Weights of a small GPT-style language model, trained from scratch on English Wikipedia.
Architecture: RMSNorm before each block, rotary positions, no biases in attention or MLP, untied embeddings.
MLP neurons of a small language model. Each row is named by its layer, matrix (down: output weights) and neuron, and shows model dimensions 0-191. Each number is 128 + 32 x the weight over its row's rms, rounded and kept within 0 to 255. Numbers have three digits each. A neuron's up and down rows have the sign that makes its largest values positive.
A block is one neuron, or neurons of one layer that tend to fire together. After each block is what it responds to, as a language model described it from the Wikipedia text at the highest values.

L5.down156:123107122151111139098131085096093063139094088150115084107076128060144204109132104156136103061151145132070182121143165162117122147081089136159113108119103076129093041136105136108195081149066119110172195132116138110102101059143135079098197162119151095135122142092146171147121128069096144102122134125176075136079106137133186127089120129124111153097140142131120144132068135140161106053096149097112146109142139120141117109166174138099107109106148156074099132143133164186115203133135108133088150065176126137143110122157162082119173077169149087138093167177162148153125140164101146155
L5.down172:111121146147127149110178185158208161132084138143118136126179124198201119111128111137089155134091200103151123117130168150105116144144129094099076122110141117132131116115050112062100095147166089120146087101106070118192066112091112126093110092077080123192140136122134137071169156113164105087183100136142141177153114142095160162131115132121163184137124177150112144116157102117149159170148104160126148115137129089136082179109157173140212115085186180104182078166113149148141112145136158171091151088170131103110156071124155162101166141201114134140140125119144102142071139121088103147
Responds to: Mid-word w fragment. Word-internal subword pieces where a word is split oddly, especially a lone "w" as in net|w|ork, air|w|omen and T|w|itter; also "ch", "ing" and "er".

L2.down94:177092118131141144158130082095153106154128162109108152131135160172154198127100092138103098135119076161098162166107113083132164106139112109105131095110153100179092131085100153152127114064082095156173094070074124175123124180142095111095068137145139161136190107146092118127089113143118103196097099134142139101126146109173090119105101100174140134111122080112129111112158066097104164143129107136100156104113123198072117087063128136135156091023093092139122138130149186107171139088158192101132121165156085147150119154113143123130117087129189047150139096168165154185183153183127156112
L2.down95:123122122092063092127153165118157139103103108144116134132113140089059153128128150121123146059150087120120130034114126133195113098105135140061134183050148181171107155133152100086122102084141141121209123097142156110103113203124116128139112136117173137102112057121129139123099155146105184147136106158162169042116138154139156111133107168061121129116059140107133172121113130111151153105104144170182199155149183121125120132122102047176198085065175106193137139127141103108160152068140122090135161141167163105143137151122124140101141114086183143159104131157161087120117137117134139116
L2.down189:123171140095099140152123102157140144103068157130177159160159162135104135090181154179089097146124128098150139102147135137112091131119159099148108155145141189138114123166134144042084097086087107204173162086089086086134120189117105155112118115090119157168161164108129118126160092078157135157134110162155153105079136131141143118118163124138121181104134195075128141141144126131142165120089150172138159105189116101115119135068143116116221115090122121099168100112155096106116086060150156137164197106101132090117147127138156119156109113161135138189177179121162120108125067145231193073
L2.down372:133132081132030120182115117147103128056087163111133216153129128103191157089110123112156056123166139076090204133130142118093097121177110120110134124196120090187135111101066149128106122133123122176160123120131057103154092168229117093139120134092110176143097093122085112111110154125145063115117115116132085186134108086176130102141064083119164101115142099106150147156138107089112107137073131136130145119094106103128128119147183148099140120141111112107131121103140126039131113120120132107174128148107138098122163095133055099135145099137195135125125139095166111157181125115186136075
Responds to: Article topic nouns. Generic common nouns naming an article's subject type, often after "the", e.g. the station, the film, the song, the species, the building.

L11.down169:096061098099161159168131158175111108081156097139160113130095118137166162166146142095114251139178145116046127082131121116101139129109147160083087120156127080147120107142122150141176124094089122128131141141115127167162153119058108125101128183107120198115086142163089111153110146141123171146152106117119156122113129155148114157172187073118141109144149083158135079101094147176152133150077111115139097096189137136156134095146157054179161065105157152159167125101138089082139169068067118125078110123178141127040100121151140171136180129095177142170158124096121141143167128153130142146
L11.down201:096123140130151052103109161124153071181160116175101109154136139104143131106110136124135152142136088120081136119087159110165096130188143165112110144142199134138035127119181136175114163111089133134151129096046164160143148104099082132152184106193131143116127095107131146064150095138149126165137158114152133135182170144105142162142156137140177132140179124137078107058143132122146104118092140083119161141155114125134153126169138116118255099138078163115110176136144103130169136112127148131104152190122184158121123113138104160106165180148183203161126147074120155096149063117108136133
L11.down205:113150142165138176100136162168032153163148092103135141146119053157137145104108104091158076174158137133131142140131171156091144116164148104168185131113117121123148069161144157156066141116129127192100131118125067130153171143105104138141096126095128110133145154146103106142097118173116180060057099113138119082100131147152097140112140097141080098139082123174137153145088087155150112135107161136085138106119096125121167101121146104144255145085159129107093096144085068106155140149124158147082147145139074174118167096166193174140115139163195106094106176101114117091114158104126092102
L11.down237:123147165132105110122123182061158100137119128153123103119138112123160195150060128138180150138145147164075144113078162124078082159125208161099070066130162110107082112152167143113166155135197169142136137106073084118122111140095136068126103140122114079115121157066127125098146137105107118165115111145062127117149104130064077105119114137143156158161121182096158148149140073124179129113135109140132149118086169036170120116124122065107178164112172104103153109163149058129140153181070073085118179167092158130089147155099142192127137128104081103098172109116098087137162152115130131106
L11.down287:148089110133105168114097104107128114142096105096115208058151113170135137113100103132127094117135120087112152148154092096122134135115100145144141106152166151168130145093110180158090187114078148092098074073168183129136131103096088155141176081122145125127093083130106135070111123057145158121129055175144128143112155088097140095132136162135131124118071096156109065110127083104102162175090091099084134133152126057154106136170090097168233190186153131120117117078170149145025142133086174120126135133155157129154131102162115089142090098166121077094115150129119091140115095077138157134
L11.down361:165120060116110138136097150150109150084157138186135164127133177147110155132099141165136118120117091112197119092128101199124110128127088189159178118116154112139160109173098118156093127168163080168194138105123105128084152136156135113124071112120098138121121128140050143127092145104129098189085140099167130141126109121206095137076134105124127083124121047124159141170098156108113133138137152150110165073153092051130160149127161082140188143126143062139134153085122085122166125114143183126108119168093104137122085072130198178145113151147117065161156185078147073190114081167120086136
L11.down383:161100086166103142141111142168096145147141097102143117134122123106104083137096088139144096128118089070147128116065163127131064197117089181127071129148130106080168067188100145106148116116091172139113159123129122101096150193089142076132170128091174111079147123108088115138109190112107155107191153152125150142120146124178134131178160133184181144188159125111105100139087155039107147177086159132094216100105137113133119054186134157155211120114174107106137153117142118173166090146083132148151138150129133150118074173114123164121119146093147125140150141096181104151075124142116080096
L11.down500:128096162148125130124157127122107139076124076120141101126126131107072117134099119073089108117085114101128130074126144129164138132140125171109127119125127129125181142137165121170105166114131113168076122126083115104143156113137110171156157132140166141110122092153143097113161126136142094084111156103142148116149124142166140124114121145085146147120160139117120086125086182105124125105137115113136172094135120117141137168120157129136255103134199134130167047104101000159130151093138133135114152130147121185120115103148126138121133138145134170100126127078117124095095129135107169149
Responds to: Verb-completing prepositions, endings. The preposition or verb ending that completes a verb or participle and comes right before its object, often "the": belonged to, convinces, welcomed into.

L11.down70:137103112157154137112138122092194114169086134066201120119123174117086121140130154107085180131167087074138115187177097129120083113131117175131137181098063161098068107118084179161187166118140145115076117130139130078137137099160151086167065091160097111142122113078159112117149105110124114097113129117124090085109124138117138077096102131174075094112140187086206162135168155138155116152135072140128119121058130142132110111120084124118081103153155109106177126224097126165123044137148150113129154163098087173162181123129153139071154079123114111144105153178145160147116161127146163131
L11.down72:111121069098092163096163133142129147177127090078102139183155167098186135130107138170154106092122145132136094136093133132100125103099101085118172086143125120142110129132129145189158137099144127109172142139142121146054161109114167117114114173120105101126205130130081105139107144099146110185148106155145018116124164122139145122114169130181136159101135104131131143150117111143192169136109114239150177122115174120219116130138139104168152118189095127170155144163135108160123065145185079125117202157144138174101148177150138129152099056158196122086099140159087105100071158138120135126
L11.down126:173162141106105177114167099106173144168163193138118133127121192091106136091120138142114155099141128086114159146119128163117081088088138154127072070142052098114146145119099101098089151138137177115148120167144175131091076169124124136117111210090166175056164135082093143138062086127111142107081199117165120106092141065094078116104124111138146120098175151115102136142110057200112101118042132075133135153169139144146117112139120150120121088118143117135164118141134168148195077089139157139137136123131155101028161092149128137113134104120140120143091122119101076103072111146103170165
L11.down132:089127140079122143077060174103127165109088097162094111098130064170111079161092103117119098113110180128173101177126144115130132072131097089135111109103109066213101129174128113157147094113173151172100208167182076138117121144170146084113099137144113158106140133156136144127161116177145136160132088140127132139132135132112137178094117141147136135096152118113118120165100148168143140114161112144140120177137153196144146111120106159183080114110136080073177137125179146217145089093117098165121207167136111141166171129191162122130069170150134153160192079168121092151140154125157173182
L11.down203:091151083131110186101119095148161109155089139138148163134126114175074097089201125150079150152141122153151115112174157136143112141104138076116134163124092131166162108094140113064179142107156107090075064168130139073144156175161092109161159084070122096067106091115101146124145137110143111125114171103179140134128113076118087088142080145119122155133101140119068099094135068136116158176127148140124067086166096075161074172111163164118151135156097157026152089113146092208185072107118102114117126112083115116131179124113142088134120131095145124106109112044137129123142151195102125122
L11.down225:067091110139136126151115161199078119150102151089129159080135115137184142113118147141124120141156090081083108114092046134149094114091163210140163099120093112130136116141125137134194143146065188136108159095129073112099138128138162105161105181129158102111173098131189147150169118089158118093148126124103160125114151168157136139099188133144166128177105114141151156104177131110156100107150203112138196156147129163158146116085145105095220106106171173129149141153146119096168152179124151125140099126128110078154168110112074159123110088165088164160115052086095060162195124097116116137
L11.down333:167119147143120109080174145169132134107150115080125140153132154096106111060117146096086095117105130154090180140070118191096117172127112209129175106119129153073150090157193149076137116109110113152104164144155125024129174173119144111115104149143159122148095139117065144108125165201110147135105112156122170157091129122053099115137081187104077115173141128123142127122083159153160150155169082103124093083148098070140116116095152112154111113160059113154139138167187149151168087129111108190121151116187151156119163094165098144105188124164138111117145131149167159174154129138071167178
L11.down385:096137133116102126102172138159140097166161108159111183168142053102077141196167152120118173112158106142127119106151151146117105109093153082130106132140133089175180111083153115102130081189114139154063170116102154183042099046117109130105169158136153088181141158128136168079122187174116080072111132076093108096103132086142105147117096074098098172183167085127103133107172185130113174164170129104114148113097128116090079072116136090135161086131085102112114162134097159089152082164118172156080089104090114104100137102125080082124165139145107130121149137144200126157119129120147133143
Responds to: Mid-word "st" fragments. Word-piece "st" inside or starting a split word, as in Out-st-anding, main-st-ream, st-age, st-orage; weaker on other mid-word fragments.

L2.down276:170148121137045173141061135149120105205128120129114148172089163156100128128153159161116176124150126078161221125183144152101103086126112130146085168107142071158175150130138109063130084129113181146162125105121163160084149126129140135169085103117132174145110096087173150154128090148157097117134175166137077086121168110100153144097156143158116116185108152161131115133173175146162085134084105102131149109132116160200115119173164195142209096135132110121048155109144112133135136105165124184147143120152163051155136088132151140119109060162183114128140083166126129164133161117138092151
L2.down331:197117134108080143116103100132106176125154183106140144179058100092153137138175095118090140068081140151158085136114099110131096136104119134123076152124161130107134101144176099139103122178118102152151053144152095134107148090138130167074124094145140152180159085152086116164149151119077163178100084149102159147112108170196157178090076055132133129147106109116161150151096075141179099103031141153093193130119114110194096126105142079158168151189129100109125109144143097111132124131192112102182110144080148119167111063086134175131092088167151144118090121164154114119150147147096145105
L2.down392:122190093082156134134104099136125129185120165083123130183104128175031170153145092145138151112100062227152177121074160106095153072153158084160149174128143141157118139190146151176127147122065169119155123103117138195090121109176140103155151178130148135111113129096113139090104104085070124154138083135090132122113137111097111162148148079129133162054151166131139116127178070129123124169139101132157113113136136123157170104124150185123129119116128129142083098102086142124135162085185130133124180077159058166156138217080133111110158085153097107118123123123081172171127110163142149157
L2.down489:148134159126119147155111147108122103109092124118175168158157091148136128134076085118183033115066126168110117180167105121132149153094106147128090115130163157156123178117101117140156086209180103103148185125153113127117081117158121082097151096128136120107118075138077150130169051062132088118098095116124129135102133160142095111109123082154180141166136149150160092179174113175188138108119160095187104123096102114118148141142117126073141118107126160118082149150166186106014165206132119113160108130158088116163140145128133122091091077099121144096149146132135169094154171069119102192
Responds to: Against and narrative verbs. Mostly the preposition "against" in opposition contexts (revenge against, complaint against, fought against), plus narrative verbs and connectives like became, served, After, However.

L5.down96:160119119100138163151096135095115130155127100126197089117109153186133135071155112162116134125141216156124126142118131132115150078187085094091106104131064160129060094115077157095191099104090129111164129113116130110071182150103057159152213164133122072138161122121134086091171172078137160100104159069150088113156128111136116109147166155182108167065101137152132168133159164126147169118121186099152171133138116133103119070104098147086154170149106183149106094067121105128101121140051156156121149114108164099095093143159167083153114145130127101154152113142098118096168167130122154053
L5.down299:077099192121204143116089088083154117158104100086129063147114154106065153170130114171176087141111136019133131168099093140144154132119146097112120076169118051142120088122090169097082132105170092090106057105079075144145114102103118164142107164104126113142149141090128108185200127144150139120120114179128195189154159144153128102140181103122125120169079161119174113066109112126085130129160111141129085132100071101104123072130097118122165105110128089122104122113168127146107137141128095096139086070144131102152144119094112167166051147123150148108083103128128110144116109189120106087
Responds to: Compass directions, word fragments. Compass words (east, south, north) in location phrases, like east of Lake Ontario; weaker on word-start pieces like in, all, th.